MLP neurons of a small language model. Each row is named by its layer, matrix (gate and up: input weights) and neuron, and shows model dimensions 32-127. Each number is 200 + 40 x the weight over its row's rms, rounded and kept within 0 to 999. A neuron's up and down rows have the sign that makes its largest values positive.
A block is one neuron, or neurons of one layer that tend to fire together. After each block is what it responds to, as a language model described it from the Wikipedia text at the highest values.

L5.gate37,159,159,216,267,213,156,283,154,212,191,128,262,173,234,193,185,180,178,115,162,176,163,221,206,126,218,159,194,171,270,160,145,231,234,231,261,227,160,244,124,221,206,205,200,139,236,221,210,284,240,224,258,164,238,234,260,167,186,228,246,229,189,164,212,222,192,204,196,146,308,190,208,153,210,217,84,205,257,156,192,220,271,242,178,90,209,192,228,206,142,231,250,118,247,216,218
L5.up37,199,148,227,152,169,209,140,170,113,184,195,128,202,182,210,242,232,245,139,214,238,215,210,110,264,140,234,193,180,194,192,280,150,234,277,195,328,175,227,207,247,200,178,158,213,201,254,202,166,168,193,210,162,162,242,253,251,203,234,174,229,149,192,245,115,211,150,179,208,259,233,213,156,226,159,172,164,271,208,237,250,114,147,166,171,214,259,203,132,202,296,214,156,134,205,205
L5.gate41,226,189,186,290,235,186,158,186,256,215,193,211,154,156,233,191,189,225,164,197,179,128,229,172,198,189,193,177,187,194,228,203,223,195,172,161,182,175,190,201,133,213,203,200,178,209,247,162,219,164,179,181,118,195,250,222,221,216,193,213,180,158,145,221,128,167,177,142,173,214,166,206,174,134,138,207,158,263,143,186,200,215,190,220,171,223,172,259,195,173,224,194,150,244,210,256
L5.up41,206,145,154,161,252,200,229,152,237,196,232,216,207,260,201,181,282,221,240,158,176,101,202,187,204,195,195,124,189,214,190,208,173,171,255,174,253,122,177,223,218,211,254,213,155,159,243,230,243,187,181,280,190,212,245,208,261,159,210,218,216,196,202,233,227,244,182,198,173,299,201,166,201,107,128,201,180,290,137,245,224,192,165,194,202,244,213,158,196,160,237,205,255,217,152,239
L5.gate106,222,227,165,285,247,200,213,129,84,295,255,212,233,129,190,166,198,158,188,197,255,205,155,137,244,155,207,197,150,257,231,206,264,145,137,211,204,183,189,168,208,179,209,176,231,126,209,147,165,205,208,136,125,148,202,218,170,170,194,198,161,188,225,245,154,290,202,227,163,253,259,244,254,100,129,241,125,257,156,174,207,235,319,198,212,215,251,288,193,185,167,139,253,155,239,217
L5.up106,220,235,194,117,289,203,253,157,147,193,208,162,213,210,165,192,221,193,301,279,227,219,198,233,205,186,277,221,202,181,179,192,156,218,229,172,163,233,174,188,209,140,198,120,197,241,209,220,205,206,178,189,204,201,119,204,238,202,174,176,169,221,171,257,134,178,245,285,235,245,155,258,80,186,171,126,153,240,247,240,163,206,224,134,209,203,133,267,159,133,261,223,221,195,138,226
L5.gate130,168,285,130,232,269,212,198,243,167,220,142,223,232,138,154,138,172,223,176,143,210,162,162,174,183,258,224,137,207,232,165,237,203,237,206,191,154,138,228,166,147,152,122,220,114,233,125,172,123,259,206,218,213,158,212,204,163,183,241,244,217,237,156,171,153,183,194,232,188,245,223,194,157,191,212,231,190,249,225,249,162,189,225,201,209,171,142,209,145,158,229,146,229,209,193,158
L5.up130,200,195,127,240,216,238,263,206,172,233,222,208,236,123,125,225,232,261,178,170,254,179,196,203,204,202,277,224,192,205,198,215,173,182,220,255,237,216,237,171,258,172,212,214,211,277,249,292,198,166,165,204,187,138,227,196,257,242,180,256,208,196,233,239,145,166,219,219,242,279,242,262,188,154,167,270,194,183,202,173,155,182,162,269,193,210,167,234,224,167,254,247,199,232,184,163
L5.gate146,169,188,121,222,242,240,310,134,247,175,125,217,202,130,225,202,218,254,188,145,170,240,188,174,226,264,217,118,186,185,134,241,247,153,216,256,192,159,185,187,198,208,110,259,271,216,186,185,226,213,87,159,183,120,232,233,228,211,194,214,214,189,196,198,198,106,156,164,205,206,305,177,155,153,250,157,203,221,236,221,218,291,141,222,186,233,173,208,218,173,271,234,180,182,218,239
L5.up146,198,214,184,198,158,155,150,210,162,228,207,132,199,178,201,242,197,212,165,213,161,192,181,170,235,231,217,204,160,204,185,154,131,123,160,245,224,236,202,242,160,220,205,197,146,220,221,209,168,158,204,164,192,107,244,219,154,93,189,196,241,188,167,161,110,170,112,225,284,184,194,192,178,203,148,222,246,213,211,156,252,210,194,267,254,241,184,180,189,229,156,143,208,194,207,151
L5.gate171,240,189,237,230,219,165,217,197,183,235,164,213,254,166,213,294,264,203,211,244,275,184,221,124,196,156,208,133,147,148,169,215,241,217,259,211,203,189,177,127,212,207,202,163,129,255,256,196,197,149,231,273,192,265,238,227,216,188,168,167,202,151,238,198,151,265,150,143,220,268,185,156,238,146,177,226,200,232,199,279,223,186,224,291,222,257,201,248,147,195,300,262,164,288,227,256
L5.up171,214,213,237,291,197,161,235,227,294,155,180,174,287,213,206,246,185,211,154,217,158,194,230,240,251,183,251,203,258,246,185,219,193,190,288,119,220,171,213,201,191,182,272,191,169,206,188,150,188,154,146,223,181,217,275,154,203,177,214,185,198,141,249,154,171,210,149,281,198,203,127,222,259,115,147,193,194,240,126,221,123,247,224,225,226,271,181,270,169,89,162,155,265,153,206,208
L5.gate299,185,181,149,270,272,137,188,293,163,208,134,136,134,289,175,231,180,191,193,194,196,221,187,132,193,164,191,152,171,206,181,164,262,193,98,231,155,176,166,233,241,239,200,213,272,171,223,230,114,266,161,197,219,69,160,183,190,217,245,240,221,163,201,221,161,195,195,233,227,290,181,238,222,183,226,233,156,220,196,235,172,250,212,203,144,180,226,219,218,180,272,235,258,282,222,183
L5.up299,206,236,199,249,230,205,213,205,129,188,215,204,191,169,169,214,183,223,189,156,202,219,241,222,195,141,145,197,204,252,153,186,245,204,184,235,190,237,169,170,184,221,217,201,200,226,235,215,248,146,136,230,160,204,214,191,221,258,142,248,221,190,107,161,143,306,166,235,219,253,218,264,211,175,205,152,83,253,224,281,225,230,220,167,201,213,161,235,144,175,220,224,223,153,114,189
L5.gate446,211,255,282,327,222,208,184,160,199,275,278,237,167,199,178,161,210,236,219,190,96,131,224,175,192,219,203,191,226,205,215,176,201,183,251,208,200,143,223,168,242,227,189,175,212,150,185,189,206,243,199,217,177,204,202,158,203,203,111,221,160,165,185,230,167,204,250,154,192,263,206,218,174,164,96,157,196,166,95,255,248,108,179,217,177,150,151,126,190,201,198,225,150,227,122,271
L5.up446,244,149,137,244,207,165,264,224,244,191,241,209,157,187,240,212,212,267,205,203,200,153,232,158,249,230,187,133,178,190,119,179,278,190,285,245,199,151,211,224,158,193,192,176,99,307,238,113,168,147,243,227,259,195,253,154,179,223,162,209,131,168,155,178,211,208,251,216,253,241,124,192,190,141,202,206,225,184,254,232,199,163,171,153,177,169,220,239,188,185,276,232,170,226,175,217
Person-noun word endings. Final suffix pieces that complete nouns for people or roles, often plural, such as classm-ates, collect-or, comm-ander, archaeolog-ists, also some object nouns like puzz-les.

L5.gate50,249,238,193,218,263,216,144,219,207,203,186,222,227,167,215,199,225,298,170,228,232,151,328,144,153,222,196,198,121,131,145,214,151,235,207,219,241,174,203,220,224,183,179,201,193,273,224,169,229,222,234,189,216,145,202,247,238,148,231,127,194,121,140,146,134,137,247,160,228,145,118,215,180,189,228,212,142,153,119,216,165,147,187,216,205,253,230,159,223,278,185,224,93,149,223,243
L5.up50,222,293,161,219,224,213,150,185,190,286,216,197,90,132,216,210,199,272,205,180,127,285,257,228,163,234,200,200,202,289,223,183,211,119,181,203,214,165,147,167,274,189,203,179,165,202,189,223,228,165,193,189,204,248,244,239,77,232,239,195,149,193,259,191,151,189,230,230,173,181,248,188,210,185,251,226,205,155,183,222,183,215,265,189,239,214,208,218,211,233,155,233,147,224,191,333
L5.gate66,174,196,186,295,204,219,211,222,213,184,159,261,228,168,263,183,204,182,160,181,237,141,215,205,141,161,197,205,247,170,276,167,197,97,151,254,304,180,234,221,200,217,226,210,198,313,196,166,198,165,205,183,247,237,204,250,215,214,148,228,119,194,171,183,209,174,186,205,186,203,233,249,212,128,226,162,204,128,203,222,202,107,202,157,199,205,188,258,209,190,207,235,108,204,95,182
L5.up66,243,280,148,207,199,194,241,285,205,185,152,213,236,192,236,238,191,156,287,172,240,150,191,221,169,154,257,197,204,196,233,221,162,215,204,235,165,205,236,168,256,252,185,177,237,229,176,281,191,145,249,274,227,230,158,228,187,180,189,188,148,111,178,190,199,220,249,199,177,189,118,159,200,134,179,160,207,154,261,234,173,217,219,163,222,206,176,185,218,236,197,238,159,208,228,204
L5.gate117,187,219,194,240,228,231,228,144,222,189,230,261,143,206,210,209,232,190,189,169,168,145,125,231,239,220,211,248,197,161,169,158,213,211,173,165,224,193,191,227,200,221,216,205,203,180,203,178,166,256,253,212,153,179,252,256,174,198,177,196,142,117,202,193,166,216,143,189,200,250,204,190,208,289,220,235,232,230,140,87,229,198,224,228,236,121,243,152,306,182,192,258,165,221,234,202
L5.up117,183,268,225,229,134,246,177,221,236,248,266,207,231,187,197,230,200,264,172,274,258,202,197,181,206,120,226,158,154,255,232,196,213,179,158,164,132,127,241,298,181,252,160,197,228,238,202,192,204,115,210,169,217,211,236,212,196,154,246,221,142,249,192,236,173,154,276,187,209,199,221,135,177,178,177,286,155,230,150,140,135,186,115,276,198,133,209,300,162,204,173,144,230,183,163,174
L5.gate154,160,153,191,195,230,201,208,226,195,245,305,267,232,223,229,272,232,186,180,192,260,217,203,191,264,130,204,208,214,224,153,202,174,248,185,280,235,182,296,243,152,200,197,258,256,215,174,176,200,125,227,253,180,199,206,224,228,221,185,203,192,176,198,266,216,200,168,77,188,172,266,247,212,198,147,185,168,207,186,211,150,203,231,220,187,216,164,223,205,260,147,211,168,211,153,189
L5.up154,257,204,201,294,262,171,206,156,212,230,201,182,173,239,245,239,250,224,206,172,270,214,227,225,185,150,194,263,181,149,236,216,239,212,186,257,224,282,173,204,198,215,189,208,303,205,202,201,205,108,207,220,224,247,185,239,190,304,183,186,147,206,235,175,182,123,238,174,186,169,225,180,164,225,125,242,266,200,254,219,177,230,179,179,195,216,269,182,182,317,214,219,155,225,223,200
L5.gate206,189,225,252,171,195,243,160,254,176,186,202,176,226,275,223,222,165,208,209,195,239,144,164,234,235,221,226,177,126,171,104,168,209,220,262,198,182,193,298,145,171,178,150,207,168,180,186,151,174,252,222,211,209,234,158,206,200,209,193,182,145,204,182,183,251,216,252,225,213,198,183,171,149,250,151,220,220,123,197,253,193,141,168,229,235,194,248,116,265,179,231,271,185,153,233,170
L5.up206,173,203,184,251,152,170,211,141,192,131,228,217,164,196,192,263,135,205,97,218,221,180,178,176,165,235,166,287,102,191,212,136,214,175,193,240,148,271,158,190,117,174,184,237,206,136,187,180,212,195,168,248,153,204,179,281,161,221,126,199,206,176,203,146,164,95,199,225,137,213,202,190,185,183,245,178,229,189,250,147,187,175,232,164,160,216,295,190,205,246,229,170,214,166,247,146
L5.gate259,231,228,205,200,157,226,204,182,196,183,130,220,181,212,240,189,313,138,169,172,205,201,223,171,253,149,208,227,144,189,228,191,194,169,210,272,146,154,205,210,197,201,244,155,258,224,169,223,205,218,192,212,216,221,233,161,130,229,218,55,206,152,252,168,175,229,236,211,204,232,212,242,170,172,163,240,179,134,250,242,208,208,277,204,234,194,219,173,192,231,250,247,153,164,181,147
L5.up259,202,243,183,147,219,297,165,252,183,151,193,215,178,165,174,175,195,197,169,155,217,212,255,161,174,234,216,175,228,164,151,208,167,195,232,168,169,181,206,166,206,213,180,129,185,196,216,142,202,158,253,170,228,192,180,214,218,181,249,246,147,212,198,131,132,152,235,194,167,214,273,237,255,187,172,211,236,189,178,159,172,187,139,167,206,191,208,184,226,265,192,158,144,269,196,121
L5.gate260,170,203,258,232,133,196,207,286,164,155,191,181,176,275,268,205,198,213,180,223,242,250,150,250,227,189,198,153,129,175,181,204,266,189,211,220,174,159,149,244,183,197,123,157,249,233,196,152,216,260,250,220,201,179,175,316,145,228,217,177,137,155,68,244,203,188,208,182,193,196,153,220,231,248,183,131,247,186,205,157,128,213,177,196,156,136,219,257,178,178,180,208,200,191,165,222
L5.up260,198,251,168,139,237,203,152,195,179,223,144,167,136,248,187,194,213,122,220,136,287,175,259,190,236,228,222,214,188,245,222,156,161,198,233,201,175,220,186,182,172,205,184,169,206,189,165,210,255,170,192,234,173,204,217,264,197,196,238,181,143,132,248,219,123,194,176,87,223,165,231,255,201,205,270,191,162,194,251,195,255,150,233,273,218,227,188,149,145,207,224,224,146,277,221,287
L5.gate394,220,228,180,234,120,197,182,201,184,194,198,262,262,191,256,189,191,232,136,216,217,204,254,181,191,101,253,223,186,220,250,173,220,156,174,223,246,183,140,218,199,215,253,216,248,206,194,238,203,243,267,154,207,186,144,228,185,110,255,232,198,189,205,243,271,304,256,84,252,156,155,181,261,199,177,139,278,201,155,198,158,126,195,239,169,161,273,183,280,220,219,171,148,220,158,177
L5.up394,120,200,231,205,228,153,108,198,233,227,174,250,183,172,195,244,168,269,151,174,221,198,174,147,255,134,179,273,131,227,204,201,212,226,290,211,206,229,203,166,212,214,114,284,148,263,244,197,186,192,158,257,151,210,249,219,147,225,158,195,208,226,238,225,224,210,208,191,144,233,212,175,228,157,206,164,234,239,261,197,171,235,208,229,201,213,174,181,119,195,224,209,192,229,174,203
Word-start subword fragments. Short second pieces of words, especially right after an initial L (Lisburn, Limit, Linux), plus the prefix un- (until, uncharted) and mis-/dis-.

L4.gate43,127,277,181,223,206,201,198,130,195,219,230,231,152,217,143,234,191,226,203,212,275,135,276,267,256,137,112,222,153,206,187,196,275,222,233,162,155,119,189,157,250,201,196,181,206,183,245,202,169,268,180,201,167,203,240,223,109,229,231,189,315,190,173,195,226,178,140,257,135,243,207,187,196,232,242,149,194,234,184,238,210,300,195,134,205,250,231,224,191,264,151,209,202,181,222,240
L4.up43,291,170,220,246,193,261,157,253,175,244,222,211,160,266,199,185,213,129,231,238,271,195,220,233,259,239,224,153,215,205,197,146,247,212,201,209,151,159,204,177,240,191,191,182,173,241,248,238,193,196,206,186,207,204,212,237,145,224,224,242,257,227,210,292,169,237,230,255,187,132,242,192,207,155,181,142,187,273,159,185,227,244,228,152,131,229,169,191,227,229,141,252,114,149,175,263
L4.gate81,182,152,216,206,175,165,222,147,206,201,241,188,241,217,278,193,195,190,184,198,251,225,191,237,170,200,122,176,168,304,295,271,176,200,266,241,244,193,201,96,243,254,162,143,229,239,190,269,264,246,232,241,225,167,188,166,181,180,201,217,115,244,212,206,124,102,202,235,162,246,212,176,150,185,141,176,227,265,156,231,207,155,222,160,159,155,189,203,277,129,216,242,244,202,230,198
L4.up81,220,229,198,175,89,182,139,260,252,167,249,173,183,227,184,257,179,165,248,232,189,163,258,237,223,177,216,142,260,266,178,230,188,181,181,150,315,223,277,186,197,179,154,218,182,163,219,232,184,186,240,154,196,240,192,224,237,137,187,173,202,224,168,186,174,219,215,179,218,140,174,145,253,183,170,233,160,245,200,152,214,187,175,234,144,177,178,115,179,203,190,149,202,167,187,262
L4.gate185,183,226,194,227,162,208,237,190,225,219,210,240,252,232,197,247,243,229,212,291,215,220,200,187,202,173,203,205,152,168,239,109,193,177,139,134,202,186,178,207,161,148,137,220,187,203,310,241,213,181,199,197,192,189,202,192,278,197,198,180,215,208,238,229,222,207,233,206,133,193,215,225,204,201,133,194,151,185,186,154,174,183,231,246,207,244,212,263,224,157,154,211,216,127,157,242
L4.up185,183,255,176,254,212,197,294,208,271,173,271,224,188,245,266,173,190,282,259,187,161,150,220,112,182,173,179,189,187,273,228,156,193,227,199,211,260,226,219,193,220,260,200,141,136,207,225,227,162,209,222,184,183,211,248,196,176,259,186,172,247,127,220,216,152,158,211,203,234,190,200,183,251,167,188,162,153,184,219,328,225,204,231,230,268,216,263,239,152,137,211,243,203,165,213,210
L4.gate361,189,273,209,256,185,234,262,242,227,249,230,151,134,220,275,272,125,134,154,250,161,172,223,126,160,273,155,162,218,198,291,188,260,191,180,243,230,202,213,213,191,269,144,240,272,237,242,278,227,226,104,199,133,283,117,232,171,201,183,132,180,178,271,202,174,268,224,191,100,163,177,121,230,159,181,195,206,230,176,210,115,205,196,192,189,224,244,208,154,224,174,181,194,181,222,206
L4.up361,190,171,110,199,184,150,183,184,118,158,185,178,138,248,225,184,200,246,223,207,282,156,288,202,172,215,109,178,203,242,269,217,159,208,144,156,210,112,189,193,257,216,110,166,166,232,242,221,169,190,232,175,230,187,293,255,216,215,227,167,174,224,191,183,233,226,189,152,213,255,226,130,280,174,206,203,157,186,213,297,265,208,149,169,190,229,235,250,198,224,155,122,220,193,185,211
L4.gate436,181,231,269,210,247,167,186,236,177,211,196,203,239,166,236,220,146,192,168,139,257,200,200,136,235,147,132,174,209,231,241,193,232,227,228,245,304,153,142,191,243,263,188,230,242,245,267,200,281,194,206,149,140,192,176,223,120,165,183,136,141,220,204,179,181,196,180,228,197,201,160,150,183,229,144,219,200,188,167,193,214,149,162,168,145,180,267,243,207,248,165,201,211,183,210,193
L4.up436,233,342,159,171,192,253,193,156,221,105,194,193,153,258,239,190,219,180,144,248,232,128,222,141,268,205,230,203,259,208,210,139,197,207,200,227,167,200,163,171,175,193,161,289,222,303,216,263,195,152,209,224,177,236,187,96,158,191,158,225,250,216,135,143,211,160,258,171,163,198,128,201,117,190,171,218,230,190,246,189,219,232,202,189,178,248,275,167,207,214,190,263,193,220,200,217
L4.gate544,236,211,192,182,121,141,107,187,248,184,207,163,159,170,202,114,213,137,163,256,217,199,138,156,178,274,89,217,231,178,214,173,225,188,184,228,221,207,195,232,183,235,224,146,190,271,181,261,215,221,212,246,232,215,193,227,226,185,147,197,201,205,238,154,197,165,183,201,177,166,145,229,226,121,210,207,154,167,199,198,244,176,225,195,178,90,173,290,259,164,171,241,205,169,213,184
L4.up544,265,206,258,120,210,120,283,214,241,215,111,240,106,217,170,163,208,196,229,202,214,219,255,208,254,213,266,209,222,186,207,220,168,203,184,226,245,167,194,152,193,165,146,213,156,160,255,169,108,141,240,235,184,229,176,139,174,200,184,166,170,191,228,131,150,187,205,168,188,162,194,227,183,192,228,132,118,259,150,224,259,150,158,170,263,204,254,213,210,214,167,110,198,209,186,213
L4.gate629,209,148,217,158,129,232,130,223,83,204,230,157,101,203,218,230,157,188,234,198,170,165,144,294,194,237,203,201,188,180,177,280,200,219,228,203,267,156,251,226,179,199,265,215,177,169,193,215,166,162,254,190,173,200,161,261,194,157,211,182,203,221,192,175,195,246,205,245,174,231,200,197,165,260,284,68,158,171,236,183,172,239,183,144,166,219,214,241,197,188,209,199,234,185,257,183
L4.up629,158,214,261,239,165,142,128,195,179,202,214,186,254,157,246,120,208,215,204,193,233,176,252,192,202,163,177,157,159,209,265,237,146,113,211,174,212,180,232,197,210,190,197,145,250,211,241,187,167,107,210,213,155,140,179,139,212,131,266,198,156,206,166,210,196,157,245,231,203,217,121,194,211,137,114,152,221,198,140,151,256,211,220,207,181,151,172,228,191,254,169,221,183,191,194,214
L4.gate665,186,205,225,177,168,249,155,248,180,162,160,205,146,232,224,229,264,229,169,221,285,165,208,180,243,216,237,192,186,155,225,212,261,138,222,202,226,141,147,183,293,265,229,168,291,191,173,135,221,251,255,235,202,163,136,245,219,142,169,152,224,114,188,263,232,222,202,183,154,178,230,247,228,203,220,142,178,157,244,181,237,215,246,158,212,253,211,205,237,198,168,158,210,141,268,167
L4.up665,212,283,254,117,219,165,220,222,245,109,227,230,92,199,269,162,136,167,250,215,106,225,201,277,215,211,189,161,257,201,245,254,217,173,114,223,182,195,223,175,137,278,183,173,173,142,238,210,182,223,176,198,205,226,220,219,228,214,164,253,211,172,214,226,242,199,188,220,150,272,247,175,146,182,201,265,204,160,180,150,256,195,156,168,211,190,227,173,208,206,220,254,215,225,182,201
Word-internal second fragments. The second word-piece of a word split into several tokens, often after a prefix or short fragment like de, non-, dis, un, e, as in de-ac-on, ev-ac-uate, Al-un.

L8.gate7,224,192,169,270,205,267,188,186,217,178,217,202,228,297,206,224,280,180,214,268,230,251,172,192,185,160,137,209,125,288,189,221,273,121,251,150,187,210,185,170,229,162,239,213,186,189,184,193,140,203,215,199,224,180,202,201,236,255,198,266,134,174,127,217,132,214,198,270,164,265,211,185,236,175,208,215,94,190,225,139,141,176,211,129,167,182,142,269,204,216,200,203,235,184,190,151
L8.up7,211,239,194,254,248,207,150,152,156,197,139,206,159,270,181,226,208,141,210,155,196,213,156,158,173,126,191,184,223,212,222,218,231,244,146,132,192,175,136,266,146,171,201,223,175,188,257,205,180,269,206,218,217,133,184,266,140,254,154,208,254,265,185,143,256,190,159,270,148,200,138,183,226,212,161,143,182,253,193,162,217,200,188,209,190,196,200,172,230,172,267,213,172,240,134,171
Plural noun endings. Plural suffixes ending a noun that serves as subject (ines, es, ies, ots), plus they, would, that following it.

L8.gate243,180,185,183,217,218,181,169,199,197,128,124,170,139,178,242,228,227,161,268,232,234,169,228,228,198,117,254,204,190,230,227,177,273,216,193,209,198,136,246,181,283,183,229,186,287,228,165,182,225,218,248,154,205,217,136,155,194,275,181,187,262,171,196,211,176,242,174,216,221,250,199,246,147,248,160,179,174,167,228,190,237,193,173,185,260,164,227,185,214,259,134,250,143,196,204,227
L8.up243,198,202,227,168,158,176,122,257,188,195,190,276,157,140,274,176,169,144,235,113,205,217,227,169,183,133,176,236,174,151,204,198,208,229,179,188,235,218,243,271,203,297,206,187,217,216,224,177,178,209,124,274,201,218,135,162,185,186,209,186,229,219,201,176,151,213,193,236,232,231,183,264,189,225,234,185,169,272,247,207,261,209,69,215,237,207,255,206,209,180,182,221,111,231,227,247
Negative prefix un-. The prefix un (also dis) as the first piece of a split word, as in unambiguous, unaware, unlimited; weaker on other mid-word fragments and hyphens.